config = dict(
    n_layer=19,
    d_model=320,
    n_head=8,
    n_kv_head=4,
    head_dim=32,
    d_mlp=832,
    vocab_size=5773,
    activation='reglu',
    norm='rmsnorm',
    norm_place='pre',
    norm_eps=1e-05,
    positions='rope',
    rope_base=10000.0,
    rope_fraction=1.0,
    qk_norm=False,
    attn_scale=0.177,
    bias='qkv',
    tie_embeddings=True,
    parallel_block=False,
    extras=['capped logits'],
    init='normal',
    init_std_qkv=0.023,
    init_std_o=0.0,
    init_std_up=0.023,
    init_std_down=0.0,
    optimizer='muon',
    lr=0.0102,
    lr_mult_o=2.0,
    beta1=0.95,
    lr_head=0.0129,
    warmup_steps=200,
    schedule='wsd',
    decay_fraction=0.736,
    decay_shape='linear',
    final_lr_fraction=0.1,
    batch_tokens=262144,
    seq_len=512,
    doc_mask=True,
    train_tokens=1376000000,
    steps=5250,
    dataset='wikipedia_en',
)
MLP neurons of a small language model. Each row is named by its layer, matrix (gate and up: input weights) and neuron, and shows model dimensions 160-319. Each number is 128 + 24 x the weight over its row's rms, rounded and kept within 0 to 255. Numbers have three digits each. A neuron's up and down rows have the sign that makes its largest values positive.
A block is one neuron, or neurons of one layer that tend to fire together. After each block is what it responds to, as a language model described it from the Wikipedia text at the highest values.

L16.gate313:146106149150125115136123106150136125119160135103151098092131143142116102114113114131095097111122103110119138096132104107107071160129122109155146156106113120146126131186118089121188146142105134089117130156143169097134101137110175137139144145138126091175121144127110132146141138094157125092135150130172148129087140103072101085102135129123113112085173112097113160105056144103148126089127110127116164152121106099138129128123159147142144139109144111145111126115140131088101140105091099
L16.up313:136135103135094120131134145119132188134137085139108096160132154139125141133117125155151098132138141137146128129135133134134151158127120116120143101141123166140138086067108086118178136148148161101130106150164104144123137117087120125109125124153131099164135147134130152115124144137121116123110104136125141159112102190147136109140128122090107158112151140138155136156137158097121114123120123130120128102128121150103133145153178083099118129153124126122153140145109180166129102117119122
Responds to: Word-initial F in names

L10.gate147:075083161130124127068127148106104137154097140115154105131120160098116118142095142141106127177098098146105121162106107113118136146128158147146169148135163142096133143142112119143116116155120095123168145127091156127108152159137157118144117120119114140083091143104141146124144151126191178106117146159113135130132092148118097128092133144132130120116133116152065104154161122117139104174169142137150107176074149173132144093143143101156114147104099139113139129141116087124161167141114139
L10.up147:116109093080147153119149163128101154122137138108198114144126140160077109136151107142107117173131129126121126113083131165124113145119116151142139166158109119123114136123119086142106153167120156161136136124112168195136150144170118127139101124129117116130132131084142111117101126136188081154164129158123124156112145125098080133113123138150145124129129127145137185111136107121105088166143145124124171107133130146132102115134125081139132147112110108159070192080169122105132129130121137
L10.gate173:066107120155092129111162102126076147171114110120143178098105133085122120107100124129099132144091131117098182113074132146126141161144148116134081116117138098138150145142166116105147167129135114147133133096107090098106118084081139120129113104137129126150121120152097131166082122167141143138130167126095141108148134167119176121066133116133146131125136120108108101163133108110100161116169067118120093080132178098138125174156099083144155116130098117138151136147129150101120111132103145
L10.up173:163179131149153146074111129147159110125071134147166156133122159108151140137127117152105064160118107138148109137135131115154152091131153110100099113142160132122170142105127087148149180133114097127151116138147105152118145164100159136119129101131147107124150122111114141146105125072130137143112190147116153120100133121108092167132132106120141127075139073120143092116122079143128143113121125137124142103110110158172097155126142107141136169169127135122106078121097108099082109116124123
L10.gate201:134129148149130130140103116150086141111158124146123119110161155170147123124108139148100122153105130142133141086082112172127169145141108125122174125151150130109147130141108101101158116151150114137155138130090185156133184146102120102096111096173089142121132132114140077077116139134083180158139123116176149136100131135094141135118116122145164128123109163096098075152088145171128112135129120158128122156113123122159142111136150113182119195148157179161147119130152124129111124097153192
L10.up201:158158112105091137137137124148141154099112121130145119185123116131106124117134146101097120138101127117166150113107093147146127164117130150167141144098124182151134133113129115137125075139136122098123150148104134135182116153162120151106152110068155129105144130132139112118175094100121177114121172155122083084123166089132115093136179111124120152123104142107129104152097154139130132139123154139101123103082131073104152165097133150163129148123123151127122116144151105161078130092146164
L10.gate354:126157103104125158115172105114110130138126108146131166133164128127109153132124117124095135139132123114119137117086129158148122115151121144090089100164113113145133169119136139102122151123122140137117140150142121122144163126123157110127079105101141136110101095155126176165117129103122088111155141161127143189115146159107176163133110148097143160130080143075136132153143125102147116147147103100134118154102112146134125147150150123142091160126086137129131128119143136145112155127173176
L10.up354:114171138099099152123135130117131162132111152190131154105179131133103148152125118111124128200144142129109146074080146149142149108170127136116092115158146137143145128117108112106111110158159126118121115142160087140162124111111134119134108113142169123131132084149143171157130101133144096115126172152081124165106160127098162143144126097116108167131100162087134103124094151132147095109129129089148110126104083137154140140167153129128084160079102080155133130116111117117158144152151183
L10.gate448:115086098138121157100149158133102111147117138103127132168130101135110153134154194124111125078095120167113147170118130127078168122152171111152136141144124132112154131172130105123129140158162144099141172109108149124181093146105126107077118099135185108121153125154114121093075114138105172115120108152104139130160184108103135108094123135113119136117100086064086099134124114162143107144157154149150153147113177113116150112148130159122185119133125186093135163114099139147089168104141177
L10.up448:131140101149093137146159113112128133133132141134131128155118107112134132080123143078134091105144176084129122188093129145147159141116152109131135073099170139131116103122136148141142100172152129110132120131130135143146116164125132162111121106140174124158137123170125101128139165096130128118122086171074079162142122126106120087133149130107076146181175128097135162112117145138145141075097143087118142111152157111096128140140061153119094086136136117086155094111154139092127109125148165
L10.gate548:123125111117083135093084128153123128145145142126117140132088149092125167127048129150133104143168126130120142109133133104113144139067158174125152123147189190103134120126097093157137087135157142112155159115106141158113147086135106164112162151095115117113128127112145113116127132156127157097130157120131155150152148132083082141127101106109149107154105149134141161164136129112064125119146126122180114194147114132128173157169137094134118094086118104135137118111133153120136108111138150
L10.up548:135120100141109109111118111132171143123117114105161141138144111125108170141104130123148083165127157142172153112115170094136100106145128113196144173124144096099129111122105173154159118123145104167109145095138121149126080113132135106100095133092115181121138134105146116121163129125115137141094155096131137119141148083102124160137087158130126107136115133150136072114134122156087126116113128137135115161121154149129144132131127153116110089191128144130143169150155159129130117103106106
L10.gate686:091148137111133150115075128106140134135150090052137118141137128120091141149140072133163102152129153111172139101134120111162164135112134105128174135165105141148114113141128107114155126138120123133161137180146159144121138079093089143119096113120121145155160109126140091135104152128150189131130123121160128110117127161062103112101084160144150141153096103117101113127117119142143137137096137132144107119099154147118113129136154084132146150099128155126145106116115198125118129167134126
L10.up686:144152123122137122107066105142095169154107118129122122089104160150134119098120109129109144148123153144149096137163160127143131141085110107128130136143123103138144157140130094117149100085114119145093147094122153105098122112123116156119153164166141148127154124148139094147120151077160125082137133101109097142117113097140134152090137152138121172150121121133129105150118118127126112106138170164148157151111133129133133150107131142123127140108167095114138159096141113143141117154097125
L10.gate816:139166080128119121093118104142160154142137155119104126146126120104160122080169115119115114138131138110098147120139108164127125146101145135157124162106119112087118166118142099137175125128094133124144075112114127091102154125060151108139140143136109162126106119142131126135078071116135126140132113172116146118110134156112163153106119122140127160154116106122135124102157134149153094154114151113151115120125155129112105098142125139122174145140117132145107159175142128111139127137156127
L10.up816:118127119112109140129118171152087113173144135147091134122148138131172109129104176135115106103124156130139091126129126120206143137115107119125172126156116142128148103101125172157162128123139176153143131120115124129166143142180122175149144127150117096135140123103138083146142130163153147098118123112074072134140111164145140130153091173122152163110140156134125110104092144099133147096143104117121090181133143122164124090102141142103071134130171131151136166144111137091133130119128102
Responds to: Mid-word name fragments

L13.gate226:140129136146124152128102134081093160144143169123136116158141135123151070167151103093179085164122140160084131065142101125107128119127120151101128137124099066070130115099117148165121117166107096113133103176153095116166102147138107100141185140081101071150130116122118094144135124117108097140140115110107149079101141138144145143127096150098120132127122141126128118138126104126124162124098122151093137117135141144076113132124119073113124100122162168139129158102115115131143142155138133
L13.up226:085198149139128079115146135087124155151095108074102119135097146165127141074125151149093136123102121140111109129123151139112118119141124102167087114145161147142142131153143117145175168100113090140113149188165168115141133123202094135107105106129152132116126155137124167131137143138155123170081103128139127130170109112137076154152140079115140124127128132142082103146106151108106128132095131134140144142118086101114141131184135098116129077134126112106115134146127154110131096120144165
L13.gate260:146169113131135137091085175115132169130115096146176118109143130132136129152113132154147113131133078149138114135075111112120147125111150088121115138079117201112135094133103144150123124114119116151131129113123148125130100127152124169123101140118146107119121163156147139129134109185125157107109148126113137135101139131161143159133183153129113085091118136135117136088091173119137139113093121137127153120133140129138123163132123114102122085133135126140111150152139160126160155133150108
L13.up260:141195116121102156143108167137098116151136122081104126100111117125096108130123137131148131116089139088155084141108131124133136114158137131137112102147214185121109111144111151127142112184107136146145138130153130094128128142106142128149111099160142147135154148079113084148109175134163182109114154112111075152095110172095141079141124125120084141154102128137081106133156114110114118104108144139120133041085109115112078114150142089158124170140149162129125130163130091111101132147161162
L13.gate455:127132128136115067108157135135104149140166127110083101190109175167157131110123137121161110123103136123107091075150146137126118105148144108103105157162129109132144131137128150126123142123134070116112104152147138094125142137134147144099150113104112128093159115117145112134172127099148148138106146140157111180144142103139127133105148141100125134156102164084116128130155110115141159087143141114165129126124121104119121168142089092111095135118136154126152143059131104097156127119153142
L13.up455:153136121150146156140161130129141115077137125109134163140147123166143083129086111166163144141171118134133133140115136166164092153108166141159144117106086114173071142104139156124122130142115115131128182147115153113139127133146055099139126125137124108130144140140139125115112129133110127110117092117138141128126123104097125123148089119118134129131174185114153112138062113151140122126104135164152140151143132104116135100148075107148104094191132145108137161182152094103135129129139123
L13.gate458:110155120154125089100143164096093155163154111089115109133074123142170129117133143157148093120137124099114149079127155128116111128154142107139099116151123145146125104166136145113127133122138140098135113159140167085115121124123109134134146150099115131112133140134136132162127087105124092102144160133156127196125165142141147155166085128096137157144099145063136140135128125115144103130105117136162159134184099162104126112124133097134137148148143148105122139089128114134145140170150176
L13.up458:138166140100104125144169152064099146128122103119090124126156119163142117166126122097140146132132134155111144092143150153127117085132128119172070123131148090140126140130165132141156138121137088086133159127154168115142168116131139098091107103137120119137103130141121120081132119124128127109138123104126163146131143143090139136185110134098172125131186156099150119134098101119134122143084135131117135162144115119117093133179102118163093089144148094114161124124183142122156132136136190
L13.gate546:139138129151112129113140157097164152158135170129098078145072114145092141125172105129130127156144097131104120110169136150109127104081141139111087141159164114157146124152153124122128148162103135134100164148111124124124071142128106122161121119160126080159113114149144113093108124134148127114090122147119149137131166126137117129173137119112140147122151133153137143110112107100126078151126105133156156142131090166169095158188108078131148154123093128140074165087136114087111138097126125
L13.up546:153154138128139152134148119151076109153125085136105119125154146152090161096093126122146138132132126109139077124174168094168125106152151126114124110107105132089105107154116142139137130117118163183076137123114115124165140064123118130176150071152102117137171133113112120153123101134174107127112142132075138109130153100094108065167140123113096105146113146122112137123131096116122185125142100187120151168111097116123135117108146118116105112129133087128083096140155109127148128091123115
L13.gate586:112111130143134151076141087183108148102150121134126130108111119147163158158087131165133139130118119134130116142113139065097102113159136095167133167144136149136141083153127107121116141104116138131169148107155131134077086117167110104126175075099121118103130122110065134138107106104109142141134113109161144097122128133153103117129085120156125140136121173138111110115170099154162112147106149143125109113153066143121112115140151144152106151136126153117123120143127115099120146146147123
L13.up586:133123136122144148101124107128117152121138081104132091120141132119172128129099091107121120139107139131151178120085100098138129105106079107135113117160107144156135138146114078135125183127098131111180169118098128112127165123160091084128087135085109136101123150155135144085138122114107165142145136140175169155130117100113135146122122119139160112085118088128127104125117140119155165161165123121165100113100117129112129104151129152139152139119131169123158117157121165111084132160128180
L13.gate776:135130131150159118129132153113097166120122112135107116135149164111137126134151123101153122133110127111122131112134110130114137122127136103159080120111092137119132123122129090150182159163130157096125108121145156135122110164152119091109158143105134153123161135143114110086145134132135169110132098076139168119118150157104091139076127142119143083106141118090144105168121104138118103166138143091129124192166117151127116149159158086102100140144148134134123129131176137132148109131146107
L13.up776:162093140135146101120117096167121127121132139131134134131103139116136148139155135105098108161131110118058167102135114139132126114129125137155077118112125108166136129091133158054102121115059127115099149161125167100128125128145158128174151098132100150116139131163123127114169120165100130134113116121100127150095112150107105161116110098091167100126091130139137104135134115157118124147113189127125151119160115121155130139111111096110114087100101151110131155155130088147159092123098160
L13.gate782:108150117129127109170168197118080133135145092128096124145135172173173126104145175103152088120111122094123168104122176135104118100114141090110103118113109077115121140146165150125120138088088135134124148145188179117123119156114120113129153112126158105156149101121130162110119157111136135111127115107132168134137151146137149127186151126068132152126116146100115098142130117134148132091124102143119126142162100147115091115147156111129110126157151145110116174122175141098134107143147153
L13.up782:139139141158116160133125136127099122126135115129115100149128140134146133090110137079164102103098113141115120115149147181119090114137152109137075119097130081152131120144116157145104158115120123118144145183152169132126151143117089090141120076150135122132170144120152120116081125119109148137161115128177137161134140109134117140215089123116124148147168144116155125130136152111079127148092151107151121150078136127131106131140119136156115153141119166076115152059152150110131142148174136
Responds to: Word-initial "en" fragment

L10.gate27:086122132111157153158164137146141134139152064136133096131126117144142174135150123107145153120125098174140162109137149134099156119132100157123129131115141103133140140151135116170130123094129079115152136098127090094129132161148113135126108121136165143155133154123120146138151131128115094143121128105164123125124139155120155114121151109135154153089120104127123101142122120106160131150135100054114147121153122138110165125130109098130119080152100151145118186127120101124119119127115128
L10.up27:114139158116138155147147157124110128121141133196112132134102084113145105082116167110137108147153134109132130118139136111177145140131133117123138137130125109088111110119138115134077162125148154137162133147135100119115098167133115110133155117123106146158094149123139144150154153156152097141128117130126094114109116120154110097070107116116131173131084112104156130129156109162103106119100092126122135118141068127154136120099103158100159079134122084117129131071099115105104124122113145
L10.gate33:131132136136120118154122111143099115155165157120125120105124139156126166131095142116112167148142098110134105133116151155101139114125101163110135134135141104194190151107105100130141149157104139120143128097124094126153130151173104114116117162131121095099151134108131139142113167116131126102095152108170159111146125105096132112145091150119109192136103087113144175129132122099118172100123145125145163096126086122137151151122135103162201102121134103144135120106137108119148114122142124
L10.up33:116114081105113104138045096146093113137091146113082125091172160117132112125161135137153115127156129157130103114132135126070137087133089144128156117091127119092141103104092084099138093151155095161118140142114092116120134169121083114133116132117101096114139146116177111161143120121099129070106106105120137070150139157155150121121096153099099198118114125119076103146122141116105111123117126121112153148136137149112137133096118111120167132151116136149100155108136170115132108136154097
L10.gate45:116163142130163124146113100135185100122132150161114153093106122150122158089150152160120128089085088080117143147144127139106136110105121107142125130101109108122130100132103140126115109115153136115180164086134148122090102173139138173102127091113112128102115101071071130172127131141157145115125141120120093130161128132157149118132129119124124118128145132141128095146152103111162119092122077125123167134122162123134127086156109101127149117156159135109152130137103113154122158118144080
L10.up45:125098105142150139107107118120122150150125152137110140126148143141132121165148156117147151085109133140140107102077150121094149154161144153096151114076169136162152088135137130102154117114170108116104154130135160133122096131116068124134099081110151130100136118085053126138134166131120116103090127111141191117113111158172130156099153114127153175118122113149118160151104157094123126088123161124148144111139121136127111141116136145173152100133140122118094093118125140138133129117113123
L10.gate153:142106144142175182105137133158106136128147165105115108124163089080115110094132126113123125162082112126149111156114147132128099135096151120104121167140151160124134138151128163133088148138149127115131114126124140088185139151132109151157131115158060130113148126122069126102112126113117155072142139167124110082138125112107104147116135118138149135128082122072109156130146103118116128137160135142115139118120089132132127161157118123149138162129119158103141116133130118121144135170126159
L10.up153:145147091125092120101129114123124135153120097166152148122133104117185179111162118167162106113118123169149091126120139121124102168125148132132127120134097185162118123146132126103122130106089135162128167132140092117123137134178137110159103133087146148107162120126141120112132129148103114136124104136123148100126103125129124121105146087108088151113192128145115129117119185117114128098115086124083162163146117100104096105182118154118103172143152126108164125123110154130121124124133161
L10.gate235:137150156098142145100094123091109154109164173108113144102144142107122142153123092145141122159159124134089128138128128134128115135086129145134095082116115128159108163131135095176145102176120121139131117114107116143159128078088103136116106132154135123109153137154108078118103132170139122122125126147120132166139125157096135124167121100158134139088150120148121116130140132117172163173131132092130124146098130140159111101114165097097136106118115132124140096130183117089136122127161144
L10.up235:085148091152113131145134154143129126112137104153130112118156167152114098095157121142141133121123113167148161098151122178146131119148161083132142116148144161118142139123125134097161115108138114162127086122141103139128143141127130118105125147149118145117119150107139145090126102166133149157090129095114147082125104141145156074164078110108128120126133094151135072073094097151126099091139183178133137120123110109129103161138163125117151156123169175130101125148120079152132133153145122
L10.gate429:136091157109103123111058135093097108142138107132129141134098137137113142111129156128132162128112123086160114133141117155108113100074115119094158151149129129122138119142101113119111125201120081112157120124118108145162109116098116162146095166115142096171121115082126118148150138143141114101095116086181149108099145148129129112146138109117155149148166176098109136180113108145112125152139133107111126078122097097111186172111092148085126162120071131072076147115136134149142076152123114
L10.up429:098121143095154146125075158152129155114118151089114132132131175141105138143152143120130171134125105076135167131093151147137198135095116097136123111124119137127128138120108178118133151177121148133152101153126132076181085140100117174113136134104135204148132092128117150108136133130128123104135071130132159114075092113156118101130140127143116114175116116129145091126107116135132165119128150155123130143137137139146167154148148128154144122128119105095108107126117130120115096111109156
L10.gate524:170079128149121128115133125137153142110114147156114151089182118130120117079136122078144104109108144114138124149121141135119131147118176121133148188100173092107137153107123177137113137113107120144114148139097167172138148153077184161160145139170100126125157144113103106115194169134119103169116140131141165135147156070110134168119131096137128094152154145148128081117114141131131157093141134122114139079129110123143150079123137117097101160108129133143102168132128145131143149158133134
L10.up524:146121113113147143131133176127113088063120148105106100098173132137139144136135131082101129117124135109132141134094104152130148146108157124101098170106164105144096164154132132146079092111088105151095111129165091145140110111111141122154106160096131127151105139119178148141125137151155144130143137128082125173110165146116097152103140119158138149120113105150155129061142115135154102155103137106130131150107100139159146126136150129135160157154113154133145125083092124145120128136126103
L10.gate528:135122117099117100154102134155150138101156141152073102089122126167133142160177126096111152131125147148136129125101110148122111131100129137103159132123129136143130106158114111113109134134126147136174135098103130083084122107092139128104133139155099138133119123141098123116124118140144122142131186103121141147131156154134128129097147125142100134173118145157144142122076083111108112106123063117159146130169131115088119090114105096102134142084120132144112134124147119108133111138149113
L10.up528:113101160075134115095160135101135150075138079100137113075081173098150090103153137130109150148182125116120148078138099179118114116127112141107169115148088113076100141128128175150138191145179137146134138174127152140149166118127111124063115123143166106095103135143101132121095108149126104115114135093114163099122155165101161104110155120174090142175154138139121123169129164116141132131127131136153146143162146131148120118162130115131143115097171131127115116166107135153130138098149110
Responds to: Word-opening fragments

L16.gate239:094134123127128083157167164131109149153143128110115130156120146135106102070115142123127195140151142128139109080131148127111150109132131077161050138127108111114149115154137133152119136102100094146112153105147132099120125120128137097127137131122084134132086113146119148128106107131169108129143119158153111120150092129129124116151130114068116140113117135093134178180186107077090124174071117097118166075153123121172172133149150111112113126116130116146145113112165101120120124152150152
L16.up239:125159101167137125160130144117117142099093128131157130130133125103146122082181121151081102170113169127107091147131088186113131107161113111121142083151116102188141167118128168132093155146159165130136088126116151151160117118130112080133086148149132093169135124133112071116134110114118076123159096153122149144127119109105148085146120120135111090123151108120136147170114097139147147134133126114137175113117156121181111135159127137116119138179168138127133156106124132122160092113140166
Responds to: Mid-word proper-noun fragments

L13.gate32:108109117150104147127094106142067102193120131053147092118131130125115136146122112149120105137113170143135128107150131124135090131128143129146138110140122153108123187094109102169095108120099133180127095137124114158151129127126131128144115113152163120116149112128144127087154130108106082135126173134146106113134125116113087118118107141130148151160073139118094115141150142125155147109112089137090105114113137124070153119132136151162174147111166093123173121147137153124101145144127102
L13.up32:118141106145120138128140110099131095115106115134139121102183111137126142111139125147201117156140144137131186101147125107136131115135152178136107084112169157155095134144135127147146117126137112106127114129155121127139078090107137114143099154098115117147117120089147111088143131153158157149115103099131143126122131098122076145103173117084185134142120124110111098134103111124130115151085173103095124093114132136111136051084133163152134140111132135146130126136111124128155103110084128
L13.gate105:103121106150100138161083118100148184107172128089114133120126143130148141141141144141152115140141136102114116097143152093133107132118142135164118108107132128099119138099115123116118120149121135077135110123107145147155141150152150110138153154148107170130117142101124130137136119124109101107134180115116117150085136159132152157131141167158158135098121119167097132080144151111145120096172098157130171138111132166101153154125137132147163121146131118138114104069144132081098110196094161
L13.up105:146129152138150159147132130134124120153160113138094109093119147139151135149108125164133126108175133151123136130094132095146166156142117098160120106143142137145143136160109113101141104103093166115117143076136101145144137077094121150124103094097147181122129138131141119115178140113118121110168121148150158122126125160149118133076069111172170113105145154159144090085120135108133128102127124133125107151092103118138133094111165094094123119134134126084159128125088103119111113082088087
L13.gate188:125106094139139138110101140103141135092095112148102134099087133156125144149156134101085119160127114094119128182125113190113095163118162117133135080141102121136134135138106116104150104137159148107122158107104139150114150107110100098120133127099179104117153091105141168132148162111174133115113130143130113141146120109139154156129125111166084123170155149154117096095094111120160131122163141105138135099116145143128142146160149121105056106119130132163149108146117093119138139096115087
L13.up188:139093121097131097157159125129126141125140119153106142084119080110126140099183110143089129138130128130154108121144135116126155158144128139097143140115140145117163186146103145178082137087096150104129089134148139138110161132134161135095132104125123099151157135091140138141136152168152109101145139174139159106115089135122125150093117143117137140142143107088161141147111140129164080149179138161111161128144139150128158132109099163116151119145093087152141192153104135138136151135107138
L13.gate200:114159134159112125123145108141133112104100134149103108115119136118155127173176102115106210112138096132115139099128157125089108127129145130086162125118133132121108112141122151115127122098141131158195103089129142140137155090158141126081114096107097105118150128105088096123087169146162132108159157138144119093125124148152107130099136102106100102144153157115124151164106114180162119126139132142108128164121152092094096154157148129148110116084165116114138117100127108123099169151050116
L13.up200:069150138100091160116153114175111161152101135118127158101124139141173162143164093155129108058115128095088102107119113134114149162123127113129161091145162181172119135155149137146087130130132070112165133114167139150121150095119122100089122104137113086135109080119120111122170124129158153110121130135115112098136134162162125142158124115146107150116169141105127156123106130108138138136154133124124113078104113142136135142130126157120123177129145122086111153079141099131171144093064127
L13.gate278:172150137125151086151153129125138088142117122139120144154139089105132154145112167104148116129102156142143156149120138139117095134109143181137147144102134130132187153167104117105115124124112132137116153113151119089118149141117124128098124131151167129111133102123151139124117139127109128121143156114154145090153139143161110129051125157145145117099108085125119131121140099098108135100126121157093147120096134120089135090112118164135110145142111144174130135134162115122128138173152137
L13.up278:176146129115140133139162119110119131140128128132136169141105090110099159107100142146131092136149136151159164139124121116116123155139084151157093067107163151140165152143125101103108132132065149159127117134156131070110123100121155179147111103102159131112173167111175110101137144126158136160159119143110137145127130139122120102150107154125125125086132104157152124120134122151157144128102106116115094108090146104090148137130101153150119115118142105120116123147145123108116138149107158
L13.gate324:147138167154098114125128107123176076158130150079143111132091112104120150119103128134144098190112117073132144139136153142100115119146134135106124118148094109127120154109107133146102111130109133089118139105128128140135104138116146131123162166171137082139092110171106148116127155161140127148106165151136136174130130118078128149104143128158126120132135116136134137161151161118129097099141106142131105145119132119120153115107147101128108070089102103168160128069158085135125098119143125
L13.up324:175169106118133112121140130141123101125163105124173167153132134092106146093128167145113119094138116109145095152123108091129144140114144118120130114129152144132126110134144161112121106138176140122092154102150096121176143115171143167136119131128124081135151148169101173111082094118106121143172197125145108100124140108131137109092154142122118161149145139138134164082150145145123146125143093177056153101149085127140168100119127147140155122160140088128146152135121149114145143179104106
L13.gate328:155100155114174135127124108110121118117131151099158083116113115117140146141091115152107118112141106136130126153137117087139101124113124164170130100134155110129136140158154126110156133118138183167113091153135139144128129143124128122116103170123101146126125166152128177119124128120132125132144120139188155141146122160162147158099111098129107122165110132106074066145156139133169120142150119140096122134138123094128102137138154141145169167107107072110100151145148144137128165110095104
L13.up328:117117138126134098102115154100092147120116121060106137148147153140174124166156151116143137128128090141142133117128121111167115165130119127133114147106182139128121123123118118142135155111090134128091111125113096093141115070115137130115135114147081144120139086128145158118128136080157107110120164141152158172134135105098096133079143105156110096143148101130091111185096128116186097079168137126146112103122121118145134136123111162139136143113100126113137127152125098063117143098139151
L13.gate543:088119132113105122108106130137099106081093126135149179114188127128075136129122093144140128127134151134156144063086143125137169103110134128107140168114076142141136152127111092117147134109132142110152157078112178131147123150173105114100142147126111168146132114119112130106110118148113147115134139140133124167132125094153127117117130164137118142150118173146109119131116152119108086135120115130122136148116170150132127084126169079139157092118117173116157122142171166137120149126110182
L13.up543:120126149141124136140100081127133111126124159121096118149111176135132136158116140093136122124122108131108105144164114115110092148115100169128149084152106166129114128129127126109117132138115136166119126168152108114130139135119135105117121096156141136115161071075108119097121145161156111139123132125129125137101162128108082122074144105118112147100118085136133115125101113122095126130121145132111090158167074097116122141138144108192149136148115179154123102176173132156124143078102120
Responds to: Name-spelling letter fragments